From a checkpoint of a small transformer trained on Wikipedia.
Size: 16 layers, vocabulary 8192, 9.84M parameters.
Architecture: rotary positions, no biases in attention or MLP.
Training: a variant of Adam for these matrices, 4268 steps.
MLP neurons of a small language model. Each row is named by its layer, matrix (gate and up: input weights; down: output weights) and neuron, and shows model dimensions 0-191. Each number is 128 + 24 x the weight over its row's rms, rounded and kept within 0 to 255. Numbers have three digits each. A neuron's up and down rows have the sign that makes its largest values positive.
Before each neuron's rows, "fires before" lists the tokens most often just after its 100 highest values on Wikipedia text that the model never trained on.

fires before: "=", ".", "ion", "on"
L5.gate322:123134146100140124144126130092157150154082179151069112098095099122120131137137138118107124095128130147143131131139138141149123153103123103090109109118123103107176167158086151093139095165152131133098141173065163147113148128119091088181110120150102146122130128125119141158081134108136138137138079134145136096134144134107121100129142122097088115129165131126164153088102092127126122112140118155118137123142186137125124180134100164165154093085148113129102120158145125113112140158122163130104134127119130174108082109154129128120160129160165121141116151145102127174081127126135151119
L5.up322:102134118115079120112119109111168205101094109107117087111106139171096087135133111106080125139201110121129098112137103142156130110154103114107139117110148139100123128161140106131106122106135141173125124137138091142127167104152094126142152139117114136132131135122131151147108107129150133129182115113134069108149143117130129132075144171122135155104149115154124134163129133143085113102125092116104124183103124082124108103129119138109139098130112155194124133086161116149097123096103107090123162113120097132130148123143141115124099142143081179084125153132120105116113089127128134117
L5.down322:122116155156122123129123105144148137135132120128174158152162146104127136155153124185100101159148115102137145160146123141124145124118126146127149136228147081133170117104117111115137137146148102121188101137134133126083157086143163132128143152129131107140140118166152151133140117109139113099146164141139138126106127101103121167136094131135119145136133183171102160162180110103137093145134113139122130130126137142121129180131158152178098117085143097090145116141144120129142124147150163137135091109145152168127113129129138134144094100106139108130135068150125116123145100204099128104

fires before: "=", "\n", ",", "\n\n"
L10.gate560:152118162108158111119103164135124160116138115095120123133122148144099141133108130126166096117146123116158122115110110146117122140116182130163095122101070095124157136174116081140180083164148115126139100165144136123101121160095158085132120063132113097161109108135136167141106161117093123184114142069149121120114158136102131116108148130114106133142124138137105092106166133122117167149120137108134137135126117118124117090095147133144127139177100124123192146124118143149142125094095133154131139138120144104149128167164123127137147132104095131146097116163131139100070131120164116072
L10.up560:153133142142112159143171122098151112138131169153120110155116132115107119135150128111103147130122113134121145156098137139151126127130133100119156112100099165145108147119120114114156103139124146113146127117153073160086149118115139112122163130103140081128144101136125115120167108070118120156119132136138100126123115143120154171111176090090135157092115124158124111121188110089178130122142101144148179137092120112132134089141136101161157126163161109120095164160128158150107162123157120065143109137187181171110146120112183141121119103135101122104101160106092131107152138112150120100
L10.down560:144119145136108094117112068108110101159129134157128131148116123120137111144131104130115110125134062149129158137106136118167140110127152156119125144094153168171119175126125149151109150119163143129124126119118142142074139078102137163117145132119128138126117108108166115148127099109102153155147159132125115127112140115105128130109162127085178135126089128125120142156097144105158100088131099141104150149120101076108142103108064134137194147096133113136146132174106090110140142114129121098118115176152154153066097115098154161137105118100136111093088144073114141108101141108131141112

fires before: "=", "-"
L9.gate597:149118109151077144119175200140156126114090140124100157176129128105124116145097141127127134124081089109074105099104090146171116130118097123116158107133128089112108127159107181151088161153106121157141165141133123148135142122081140126147152118108130122118107125138119118083104135117154127086100093128168120094105144128120129192168127085141130150111141158128117178122180108155135125141116161126105142179133132110121158123141110113088158109105155117135134113126122100124147091138115138124123127113121116129148167164098124131139127107147141150101173108112165145132099130115134176120
L9.up597:096148147095166101131099198117159123136125160125112117118145132097112095182130158115127077125121117146133145143105142103136114100110117102117093124135094111115158106176099169120115138120152151161117132148114099163081115117108134109176138151160147147104135109105148137097152150135081129127155111136157135094151161121104116116142110087132101135125122136081090103095127142158147140106113112179139108140160085100150176100143125108083130122137156105084134131150109105109136118135064146128145091161131144073132130153155132140124150137138155106114093138107126165136083121128137129119
L9.down597:152129117126116121168172124157146150182139146160098144137109136103104111149122095128137134101089110135098159113132111135134102127138119098126128120207149129111151124139158192170103134123141125066132110155107116131131127138126130125173175105129114147148103129122117095067145129131116129092125132158169122115148059160149200177146142112095126135095122122109128142122137122135139090124126132182169119120124172120101136103133147112113125096115136130148149135119085117135152133126111111117103097146124148116087148147107144080097133121142127122095187097136147147112105123128123163122

fires before: "="
L10.gate711:146115114136101154081138120131116138116129144124126120075126083120101114151134097115153104131111151108135150110137147102130153083126149118126120080128117133126146109165131100148105116112155110126179158143124133142127114157171129128174091110158157132093132112127083110133138133145113144122143122105116113140128130087117080142128117155152146134195132112122168141112084155083129135176133129072141132104129176163137163127139129133152179122131157100127138106177140093138126107141106123149137118158072140130183120148146139145122129113095139146160110150100165160094095090165075111146
L10.up711:135157143162132167123195138158154123153140133138142139086139128127127073137108117123122124150148117145131103122132140150168140122057154159148142129139122105131178123128092146103125091127078110096131135176150165134100135122123107111160142126119113185102090121092121156123094074130117123129139086120119161168121167158146122144106113119127156125115132109131140093122128134156138132122155109126143093096133126142106134128129130096119130139143109127165117095093131116144182130104126155116103145148145111155143111118207098117132110094153106151145103166102175123124109146093187155113
L10.down711:116144133114144111115111164135133129147143124159124128101132191103148136118108094121123097119143178132172095102133159115148113098098157107142123134217126118134094106138121103093112101098121125069124145163124160091105122080111116107127082144132150113113132112094136128152157142154115085091162159099147139128134175169107113155107095126167134106145152135108156090103114130169149140156151097120139144108124115115133157099122140080132132138144157152153160107114140104125098110095114131138138137114111156136126122123147092131156182107150125146135137152118113171151149151128127067135

fires before: "="
L10.gate214:141134163099145114097123178082146141101149108104106157125122105122098140122098100110123102100097133113138144142112097152154161135133084135158161081146132175146169161126144100126112102159142097123146174108113123128127140166109123127172117167087126095102109120127157113151133156134119114082128103102143118149143111119137149115148117159140123092159142145118123091139136115131181103148055115124145115141136126106120145098164149132143126132169144097136143127154105101131101122147060183137129098132137118101136100096136130148127151153142100185132096115097129127154126134157170133083
L10.up214:140124159161151149076157170146095177185151158112086135138122160147136122192112123110158175156104095110109128171128106114142159098115167101129147135149122082152108136130138131111105129131112125098125152142118110134136149133159126149150155153150122169137152115165110121089089127123145146150160143152078111061149163145133154103135130109101171114153140182105140123146151107159144090143129111095092124104131118108150134126097108156130142110131105142118150157120134139140174140101145103127100164094109162116110110132141116111164141121129129162143139111105083137122110138162121129110
L10.down214:123157189131133104117136123120141128120133131109125131120140110091140136154113108124106144128147124136167157168114155110150174097107136144120110135244169112147131098138089139116143136154098095078093096124121118119103137122132116124157122145156149156158113107114122150157118115122121108118182120144172146136144138142123104139188137089124125135186135141114130094128152111170107142153147118100130167144136137140131120167133155139140165121129130090135162163113157141122165117123099099130120157114118125138151185135183150114107149145091101150102122110138136126118083143089132163124

fires before: "=", "-"
L11.gate455:112149138134154128122182135119153147096151144162129150089144133122151146111131153136137122143096120084159087103126153114134181079121111135141082100118091154094166161109156141113139144154134126074141118109111120158089124093112086123187141174155158131104087120153116132124140125123160141107139146102097104134139111129116069126136138174137125095116142128074128130108153133144086143161155094158136083116112114149135147126112144124148105097142129143120133114115163129166143125094145175141136092143099119090103118101129096112173153125140093178153111142092147133146114136152115127123
L11.up455:164136107163121139151125158123124185104125096135112128108138119152150140145148124135110119175129152118181134122117159097107127115127152186152103132150143155145165159110141139124130160189131114145115098154105142120134154177167152125115140154148110148157146114101139142148098183118135137112136116138111108131126123133132109104145147091113136074112132135067107140126135129150101131118137173134093106080131170129118102183103148117175121130077149142112138108156172109097123162083112177107104094109142147109125124183129123105112117141132145163145119135116124168141094086127122140149
L11.down455:122140043098141126161134113110120135095133131129143120133161146114151098121165144153111110151107114118082156101117142128100147110154132085123136086188135134121143102132136126121123131092163118177143104110151110112146157152120131163134135112127118113106109107114136129137114124137131084142087122154129095113089034079120134121112130157138108141102142127141132135104161129141128105127182170133128132137143122138116123148108139136180140076101075167115138154139147152136129141175122138088139142103145142106117151135140141107104147094156094089082123151158094117147140141151133162158

fires before: "="
L11.gate430:126130117116129095088137157095132111106125194129146103138184105128128100142128131177155087118110116099135148162118093171126132068146124134138117122084105112122149132109101129105093139134163123156139093135116147146128162139100126080152122147159107144134082104136152114114119133138117175125153145097112095114114148131133121158178135122129127130142162125114120124111143127139155110157131140128106084163140078106115167098097129108123167116101114150121153153155175119134133119097103168148146086167146151093128133138189133131083119175109133150147155155085145125146086104116113143129
L11.up430:176075106123164083097143131092124154151089122106157108135128116139094115165153129126094112186158159135177124127120116143179163123135143145145119136131124138195138173125114139117098123129127142112134124135114136121153157173143093125099099119179070153145132114078164157127116150120104118106132108111120127139116142124103129159132165155134159146115106132100079110118128099164144137136108133129126142119123122090143116126163101126140131100138127092123126160139132131084123123085101134095141130118132143108097162142128180145087130124148122147150122183098116100137068148089148128106
L11.down430:120101114116171101097145108095136156143141094100129107110162085132107136171113097170108078124148148134124128114137118117150149149150132155112101104103146175109136147128132115159105132111141129126172096106105149147119145147144125149102097140141069190123114108143174170152139112132185088082132116100161157153106162156101139132149143109158133117092122128145098108093132151167110128136168127144097114124135121115107095151101091128139098105101108162149171135105155097098100134153100137159155100136123165134127127129104151146096118131160095188139124154108143133129123147114135145129

fires before: "s", " of", " in", "on", "=", "ons"
L13.gate140:096135126099115140141149118123112129105107111098158103113089121078153137104103136099150148105150119102125166187122124152119104156131080131156118155095164134120119120105159168119132127090143109128136159119124159138108121127134135139132083151187149117132098126101099184114123117129124172089126119112164189149126171122124110118122137150167104112118140139136131179092126152120145121094104151154095172149121096153087117156091135135124129117126180112137132135119115088138150115086140138103135186123110126130143158116087112134139132138132153114075123153116175162114124168146164117106
L13.up140:135155098145169115155103099124149189162088107156154108119123141111103141116145111118147070135145110101127140146187108132094087095133120126149154195127118118094123110171119097142125144106109151115113161102111129129118123132107136111131110146141131100118187122134114126080132149123143148098124119111168113165141120160094123116151134134128168123113125163131148107178118156132173117192173137172121152100145088096120136133083121108107091110144105135173141144137116131137122120122112100147141137119152141159109129196109109138112092097141151120147114104155135143124125128093116154102
L13.down140:124170132101165147101111119137147124113157151116134086118089124129101132124132106135118103096148103091135119144159147112095138113111123126125171136168083159142154136108117170079143085153116130111174131090132142155088138125146125142109153121160147115123125127131125166084126107183172137096145110134089098153133149154119091148112141123069162109133079121108128131139133142147098113089138141161162112129110138142142132102127155103178145105103160128131134132122125142131129138178168182101128132091147128114110105150148136146105123106144114058139074114116138120179108094136112112121

fires before: "=", "-", ":", "The", "|", "°"
L9.gate518:124138142119137120138172179119149111125141131139158147124130163144142136178129126125150106081089121124126119147136162116108198115168128113100144119117120119123134151119077127060090152118112138112150125130128133144091173130113109143103163098163145096097113122145110136144149129112097117082144115105122105105124134147160136111145099117159098141115145118068066113127113135147073088105121084146110114152148136094154164133109133160083108138142152145117148175130164160130138158127093168107088110123082158131180136127118146125102148157119121145113088121139111147115140138118124128151
L9.up518:129119133150135153134140160149173130136122123142150147140161145122129117100103113138133095134137146121133119130156099138104148100122105161176128088130085126118126165165126100150148117108151110127136161135121120109110120097080157108110116119119148102155149125180165144124074102140075112156152115164161123103150153171175121154111133129136133116143096120133080160122128168160124146151139152112140145118121121131134098123130090084143138175097115105101091113156086147159064147137149162123091151163145148118112179138139123150118074138102179132147158117135136122119085121174123123098
L9.down518:139129143112132104134192143109131133154161169154134135100093126152113152154093130127125092119119126145121124159127155122128126110155147108117138146085149127156118170102124157079092138109105104129138126137126161130124172152137115134070148134147107121118134114156073137131173124141135109077137099088116125101141162159149176141112134136136095137114147127072114081129131139113118105114130081167102121176173120093129174129101096169104097111141124139132145164130159142170125161135102120144115099110124151103175150131111161157118170135090123163156123123146121153116164153127154132154

fires before: "="
L11.gate449:077137123102129113115176162097144131130147170139076107130144157128088113130121125147163145128122138142109121129172129120096126121067116101134116117124142112117146165125099156100124118162145124106095093118135164095114112131139078140154137121180129135092123094144114155114167118142124129124185126124122126106144170158126133134091100134074075121124165117153140088094098100130163086097109117126176125094105107175136160150140132175121143125106150139117109132128141137118162099160112117141175133149091119133113127150122074173105115150145137153126103119105154125117099158113151136144
L11.up449:125123119095129143115115117125139140104129082100108166071112139156161126150128125133129109124114123175175111126100153137145152123087114111118126131145117113159097108154109110108120163168092117102166135131163152105113112113146146145129127145127123143169126121126097128155148119083116160121144147106108148177100153103106094142163190122118130110148139146107128164092102134102120104140137108133107113134091097152107124119129129124105113156073135167133100135112133112114078161097187098102154190096155115148154130097157121138157139132119174078135095146154130140138109159084154154149
L11.down449:146111104109110144094173139074115137167135152141104123085105100039081132122116135142141141121156153166110149138122128131145136104124131092135092119132090104148127123143121110169121140111133094132139126086106108108126156125105158143184133127180126132129127103147139145144137081145115162145170115124150116123141121135137100186151099146115115112153116103118091087105103085119145107122146097168111132115147123170110102140143133133120133134142115126112141109108138134082105153154090139159134146114105114146091135158156142151128137123135110153139150094120114165123066197117144091159

fires before: "-", "|", "=", "The"
L11.gate605:111132155113171135134179142086113145107132120136117172120106166077101147168101139102113114168116146128126139125153086123125136128099110144124123142136109129105117101149126144128075183138114140081131154092081136139100147163088144130124090125202155114150095114149186159171102104123142095134157120135111124122129131132145160136138163133156129129160153137115105095139149160119148098146156133093154136126112107137137106134160087161099159117149126167145137127133131153119173158085131192137142120112110111163125119130123172157156122117087120127134119120134128137170131161126128096135
L11.up605:115158132104152102123130121084145097123102156145119162088157147091131171101140170172120094092114107167154145147163148109151152158186163146119152155131120150138172113095148173101131105113084133171153141152122147184093144128096069115134124121091161109105071116144126102155121133118097108163133098111126140145138103103114100134131082104156107128097134099106109136139165126106137137137104106143131158118136120128095138117121133111123112122083107114122113173126124115109134142115095136111144126113168125140104158137118137177123103141120168156124098143112156133113092106151140101106
L11.down605:130138111154077142155150134116123109133162124105122150169144117114112152164115108123153112116109151122132154118154126098144134142121136137116119137239092135184107133109110139099117109117132132120144121125105114120080115138165120117133140114133128099122133109125145135110071105111143101151125110122061117138153124122134142118082121071152108124144107115115157120123152155163154156065104123086142112152132103101101156145142153162101180117111134141114152188110105130127154134140137112099157107121098092157124135145078139085143109133128113144128138112182146141138090170123115125131

fires before: "\n", "\n\n"
L11.gate435:123067127085125127135132068084130141115136121116143101150152131158153097125155103107136083154116177131112145117138077094139161138147134093070149128087098105121089098140110132142144152086140129121164148130143076134103138139092164141116097130151146114082112117138164153139145156124087133175053162138126140145112144092128140141117101143115115138155165119135115125116116113134112101148155122127140128142164131109086149123114096162127108127106092119108183142139124100134118123139119107150127120120109157096143135083115176140103128159146115179124098130146162116143095135121138123126
L11.up435:127147147133115127168153097130133111157117128096141118113163107081140075138177094091162147150116150134146128133136161094144131135130178099131114134125111109131177134096135123125124149152109149116081117163092091156090107131087077144133163139143114135108152123155104165102084169119099109115140134121120138131104137175114166162118130146100133158131162142172076144129136134152115127099126065133125131112100122072136113125106111135100160131147141101128127148116133149150109106103126121077179153101101093129119116145116164111129171143140158165115108122123160142131119130116135179135
L11.down435:150146097097113163125157100218129179131143164137087146156086114110136120117117113099127150139131097099091189163144136175112153113122179104144122149190157114145129145095145124129129165107094137114142127162126181147091132112105084154162137140133133114120145120144115143136103133113128089088149106139158137132107178165099140117122131079141140147105079145162103118113098110142147108162130106133097131106087137123156137103152153165130122128150130168134093114107119154123116120126120125137130145141127111151139122151143137128118120136153125091127094119102122153153117126098091151108

fires before: "\n", "=", ".", ":", " career", " ("
L12.gate561:113120129115128139108134180115134133105143124127118113124188129117122134151121139121128112134186104131132134098161087172106132051146089120106122159121108105122120128113096091112095138170095109123141135087155110152097176124097083124096117109165130130163089130115106130152133080140114124125124122119127154109149103120160127113149128061153153137134110099140151096131087125147163111118168107137161191109135156163139162092121151138104118096116121088149146127145133158105129124140096157128115130104122113107117142100145152162104097172143156140157084136149120130163137117112105113161
L12.up561:132116136072162101123152118130140083155116139171141182102102168109158119141114144131168119112138142180106115138157159149195124076129138125130128145119114137132125138099141117125094095126178146119122145118124139130087147101106155107101115116147140124093101135160109109108098131114049140108169126115119105158144120152134109136131074149169170145151119101129103162108118138156145138171122137094121122110128113066141136096129137136132073098104169168125150144117141130146131130129136166114153129116134118145116132117156111162116103113102134184138134111153160134150135119127166135090
L12.down561:130147127090115136106152130096127157084159114130115142154150138100119106148155144128101071131155084169180154156097132139182139114122124104128081112168113100081101121137133101130132123143146130089118144110114099117098118129135125132100108085165119128108119108097129137132115113108149118127140153108100177121155117124157150161090158101154111114145104128185150124151103168100129166123159108154125119115145136098113177104128083130123143137117118132116159097133109108150120126110131094134121116103135123122148132110156164191117117166155162100132087159136160141138189129108176128106

fires before: "="
L9.gate500:119150134121086130123131178131117131143092151144157140111167109143126144146132148103113144114111133158121185170167118116186148111153155152176154140090106122092122162070086094079129138147128143140149139128139145148128177095166132132146187115152113156128121126140155166136180142081131106142086077111143104126123155156140094155114120133140126150136117149129140095103118112131118132106149137104127120142178147117136120113115121126096158091161143129138137114121118159103129119105119138187124105156083130134132101132147118118123155165158156161155102149093135134086115148128158095136
L9.up500:144115131111150146156163160134147169147161122115119145126153081130136078134122138136148116149125140097146118081136188140135176143121109121137121147139130128158160101145092130119123100080145152132154106110113118134109135143192169177125112134086105112127112133125086119121129175134140167084112135180135105133125155137122131117180107113145150103129081141126104070166126132152077129144156143108117100095132110117103120144126130142160166128172143114112159115133146113105154130097129127118133079122114142066143153124151100133105138122109131156125170115131122148126131118167128160066
L9.down500:125167128158112141127161164135128132155119133121138137115155137059150123128132134102145131129150127147132159145162132100146134089112176134126148111160147125108138166113072122118120160093124143149182108135176118130128163130130146119155160144173104132121150136074105163135133168084156085128091148110143104131131150118123169152150174134136131118135121119104178102129143110173129134110170115135112106119148138170164143098080140116093164105153131153142137136126137111143145142096074147142115144167096147119110132144168100119099175133147111141102114130149118183134116089111166141137

fires before: "=", "\n\n"
L10.gate113:128133153128167133087126172131098138177130155127126085136166085141120107154118115164125107150165144172124123122145108131132178125117110119101136105097122124129140148107106159098171100131107128130107127132128153162125113117150083119155147126160113144106111112144125130181152126169161125140157084103086145091190111135128101147109103155115084121161116144133111110090118123131152129164090110130118139141149131127121139119108125152129147167156122115122134154179127127168118073159135142113147145075109143157090111135162154145130110142113141134205087114121148101085105146116134109142
L10.up113:119136161082160075163089178102106164125072154119127145138134132140162142115148113151110140115146109101144140134124145069127101122112137075138137124131138141136149126135123104126146163101111109129156110155118124089116125114095122129125105155130083088136109108098144129128100147102080128149117111150134132139126152062116113167160121107135156121111131143122141140114149107107113133131161106144136137138125100096107124150142132094101123105109110136084204142124116077095070150128125120076158163187151130108162164137102102136144143142134150143102123126135120122160105144138164130081
L10.down113:157110142097174138128119156093115152115120156113135101117122106144134150161130108142149121161162133152125104132117120082147144159153151071116119060130137104101132155101103139135133117124126145171143125124171125127133152141117116129127123108166133128107128065140106108155172110159133160115152133132138125108148160111142133152166088151100091140175130171169123105095114120115119157155116169101150121151127125132123093150104121172148122138117136123144181167148140108150085106166117124082144104087105147175108087088171122135132104155145121153144117112118145164128098143116177117132

fires before: "=", " also"
L11.gate364:144130134093081129123118148087178129112118139133093094095145113095085105094178168164175102119126095147093167096127145122121116131143123133097097087115119102121154098139136129106142130123131133116133154116136121137132164132131105131131107127204143134104082135143151134174142144096094127138098116128116110103141137122121109113151128153126137123119105142117129137159108143106134107134110144105188088140164140118137167109107126147127123118107108147138158130174159121164123135136116089099156148143091145140123108168222084176103133150172160138107130144120137140140135124156100130136
L11.up364:141129130079152073138131134065138160120164130116150147110125145103151148152154110111112115153124189135134122111132108178143158144132108124115147141154110123190113087134123066126073130121139116089167132071145172134119110134094086112096110097161114148133105083127158176119132125119143096128142125078094155176133125133120118124104137128137138125121161114127130100107114107115120098134107099107117118114135141113132153150134107122132086099147124153084176163133122138135131112154106156103151097156134102166140119130120145138152118116088105158114131130090138116136123167105114074130
L11.down364:127114118148110097123139157081118123135139114077148121091161109130128153124148107102144082156160163123150134110110122204147190116113121139157123149144148109158101138167146081147130139118140132088118133095160146122107093145125141132118097125121104092132110116127126132130091137121153092125118155098111158138152172175124132166114140113120156118160134136169126137128135157097149112116140094128120119133127166139151133159187114108126095108118123131111196107063133141120146110121113114135163102161106117153138082121111122143141114115077088164135098141094165139125104148153129086115

fires before: ")", "\n", "\n\n", " 0", " 2", " ("
L11.gate288:098139115122104157142109142114115116103139135146151110101094087170138160167117124140175119157145156127127159128165074103086172144103133083130111109114084135148135126138097132171099167135100148136135131150163138110135114134137143157092129108122100129135116126106159150110122160158134154124095145078109157080147153067152130100153149148120164180077132104107099099119106092139101141123159108129120126123146132136114094102107116122133150105141106162114146110108114116149090144139098130102143147119110127116152104093090156111094105183090120152134109143121165120153126135125174101117
L11.up288:102150078100114102134145144131103140175139144162130132151143142151136138135127125103155099167162121105113184107160150132202118134130153129118156123116119144128162118152086097092117099137128113112105136168139167170121095203161129119131116140143145124104147087115107177138114125065116152156123129116134156110151096112119114144113097118153101137110096144143151136155109176091128138099059113112126102096135113134103109093143150132103159134085132112135101160164137120112133143112128100139135083134136120140138103147141119110143152133115153137103127147110158095148156159099165135136
L11.down288:150158091082125121116142168096134158100130144097099106158110123102127116129093147122109099149109142155155129106098115141121075132139135094132139156115112144111157197095139111127091122120120106056176149134116137147140151154123120089139056117116158128187152155132098156114166123115085138113128144159129136128146154099075152108120134082177116105102118154121128124147124159130125145128105130130162102150150166100105136065115125125136128143093142129130123143148095125103133109115142097139151146118144098150128098155105153104131150104109157157118137110142127111141143098121121144173

fires before: "|", "-", "\n", "\""
L12.gate624:149119102129178131137158114104127133119103165118147121135160088088108120098136078160147145148072137115093153121086127098125163112151137095097112163092101149145142104128121156115132174145126138111124110160134129138105168093112136190175136135101138126113074139096147120046134140162132118142102112115100131075108117137146151141166083106136144122097180120123138086121105097197164141140112151108128108146129134118162139146114152145118149126108110143095110145128150088154137109129150129130178120116111130115130142125123158134129141109110133117153137129132133146104109114157087124111
L12.up624:098128139087114089104136183119108089136114150100110149131102101063164113151114099157113131111106132116120118129125135123166147121146114085083080115126161135139121154107120115107112077133116127108133119119126138175115123114102132132138116117205104152123107114171185116132128191145152110157129120111157138128135118144086160157114130072105127131174150142118137136154152124150082095093149114111145128126099081121140136127158118113148131122136123083112112115098108105137117136138190137152135119097079132129137124130089126103117161110092140162112117109153118115145132151151153098106
L12.down624:151110176106101176100106118113169152099082137165137138125103137146172158132095109095128144131114115122122140171158115161138139078112115144120107136151168131143157139155113123186138132132141092128118145168122166140122131139128179126156151122136153129147079125116092085102151164112143142127155129142143155105151150142094109108127123121139143120145137128119142091173114128127130156066127120146148083124110133129128174116106148109138103118095110108122105128151147130103143176128144092134104092117108125139121093084123150165183201156100127141121133164110105116121165139122128098108

fires before: "="
L7.gate273:137106154093136137130109119100154159091127112124166154104113101138098123102104181092117135091145141090125141093128156134145122076098112127185152146104127164143112114168106127107093145104149107165155123112142142131077091121104090153118138125171097152127120102151164173102098142157150159155104104088092167120109124163126109141150132116107088111123152131156103148115109152135135163155097109110119116113124102134175138124164132110153132131105140127070163110118096139140146072127121162149146151129123136124154127151168123116177125147145173095125135117139120119115112112106164117126
L7.up273:172142158101147102120156125112084144146126118105113148075141156138155144102142151150135145119142145129114147127105121127189148122112136126129100124109162121183103133138092068117144126161123081093154112125154166157140119090129138161140100124123058148095086118118138119166139164151134143109096123125135117145115153149115125173148126138115092077119103149122136095171142140122099142143084089139092089143145110119140128127170118153104117166119162100081133121071117119115117113096105134094105089153138187112130150150160102142121147132115093123129122147126142123142131144150144125138
L7.down273:143151089088125114130124094137127146127108136134138164152115137104106136127114115169097148070140083124146144117111140143132134104110125144146111148117126119164111168129112099117106114107165126126122130111137171159122106093144114153119128111179056143131106088131131099122143134154123127122138145148102105112120215149136161167157163110122130081107163131123107130130086104131138120131132103141108085117135105100122118138143090127126054146161161092136159106113137138152102114148046129090142087118136154131100151091127114088133128108088135146123117112150133128125096149132152106140

fires before: "=", "-", "|"
L8.gate193:107142131138133121100148106100145098143090143146103137095130130126122106100139144147166130112126168146092112120149135127153131124136138140155103068113146171104149165093167110074133124126155135172158124138145152127111103091177084120155173122125157115168151127124148148135089123109116100131075100159129143130126136137110154134184111120135083171137154113111068117140170130169149151096094144123083135124169110098074149123098124136116135148131154138116132173139159137157096127109131102125131125117105145131135153143122142122096114191123157119172131128138126146158121128145094123096
L8.up193:133128104134127117130128101083097149132125094120138110110154127112078136127094106097111185139092105086100128064080180149125110101153126161163126134107127161143090151074120151145145112095083164137114110100129100151118137081143119129205123123101163144117106132136122122135138153152101090132145104140155119116134130133123104130118122162145124130119166141111127104089134157152147124112136137107146120104112091155141122173083148147127182162129137141083104182130122130091102154128142145108150132122116129111117124097094140146122132160114163127159088124091115154142152141144118141116
L8.down193:081197138126086145104151140138114172119129125128138160148117150120144104128113159157162123126098141077151123150129140166152165116145132123120136113179114137127135182112133128120123130103154143149131109128108114091147106102126102146151151106100113101149123144139127113124172153116126061117148131109118136085108102137140089158107135124157130101126167127129120100125160130114114177098061140146116104122154134163102169126141107158164109156095129080107116155156147140144161139115137143105102171114118137183121140125095163141101137138091105110131170149172125142113103118121158159157

fires before: "=", "\n", "\n\n"
L11.gate314:112141118123104123115156142125140150080157124153134118134107149127138169144117118104140116116129128133134136090157123122103105113132113119159102090095109114094095146097104152161112165170080101145145140193160095120120135135119128138128120123147087115077148139094130105107125129143106125113121132128115113114113153140133180135128111129095108145140099096146115121114132152171154154149158134065119082138136128098069132111135083095084137112106149129107152097131129096114147040094108151132124124109089106136132115124166117188147102135101135155146154129110170088096103147131135127112
L11.up314:136109104112119127133123154096143104153102143135131150128160112158168120126140140085139118118149126091161144120174171119198164167090105139102145131152141127156122158120081157128162081152137169129125107129092180139128135148163138121182144119116112114108131099104121109100136126108100125190150123165153119177134112145116140134132152148146127095168120178107170106086142133138165109161141125133121105136100089098137107151111139112104108134150121059087145136147138096146109110125090105131135104173170144104154140126161104114121158111132136146117140115135118107123111148137136143113
L11.down314:091183122153130137147132114203128140138111153101092114113111113106155105175122107137171095151133139124132203135107136101134109110123136122139125133161111133173160146122160138154136087103074147143108104128123157193096156169152126143115115088099089128137157126159138073147137119126128137148146123117113141152103078111102115147144130110143114114084098160113157127087073111144130113105108135097130127146106148143094110155163163135117118145127105113131111152088115140104123109140090101153103142129142142160104131125110169119136115124113117116162160130138132158102095131101133156143

fires before: "-", " to", "|", " -", "ur"
L11.gate422:115112114134136132077140135115138165141144149118137102118174127132142115143100084144111085084117142138127139150147105085161144134167103144136145131112124152164120143126094173106104119149134109126093080145123142149084121120133100130146098128095105095132120164110137149175102147170119133139123127101135127101113131130080130132162140152097168124131152154123109109083097186177112165135068132125148117112156084119109098150147108139130092131153105165117148175162117126154106123089147113074146144098128171100127119121128106166130129138147164137115130123128170111129110081143132097099
L11.up422:137123125104116134122110093127111132156128162122109143119104159101091098126095146146126110115134163135153103107122105112138115103137123121140126104117128169136145116120094116176148114165169135111144120114090131114125118112145086124139166137149084111144101130155133088145068122124119107139151137151153138125114078091080092109133106133123150149130163103109147148096137170139135098130126119069197142113137120153091141162114113142161117128147131105113137085128187177177150121125109128155118161162125141115147192127096137098153163168117140138140121133111134118140159148170148100179
L11.down422:183136102126107156107102128059126098120146166132142134105102192118097119117122111148100185109083126088120110151092105147164147092098109147121118104140129145085137102109103162111136137135134126115111115119115137152123117144093127109166133088138162114139102143114108107112093144093110088126125137131158104112083125147099123117156101093155156132186157101126145153127187141123106142144113096109145117140134146180139132181140106143116123157146126117105133093158141167127132132145124092134111130133091104133131104123111154133094144178109106128138143165111123160122167136135145104169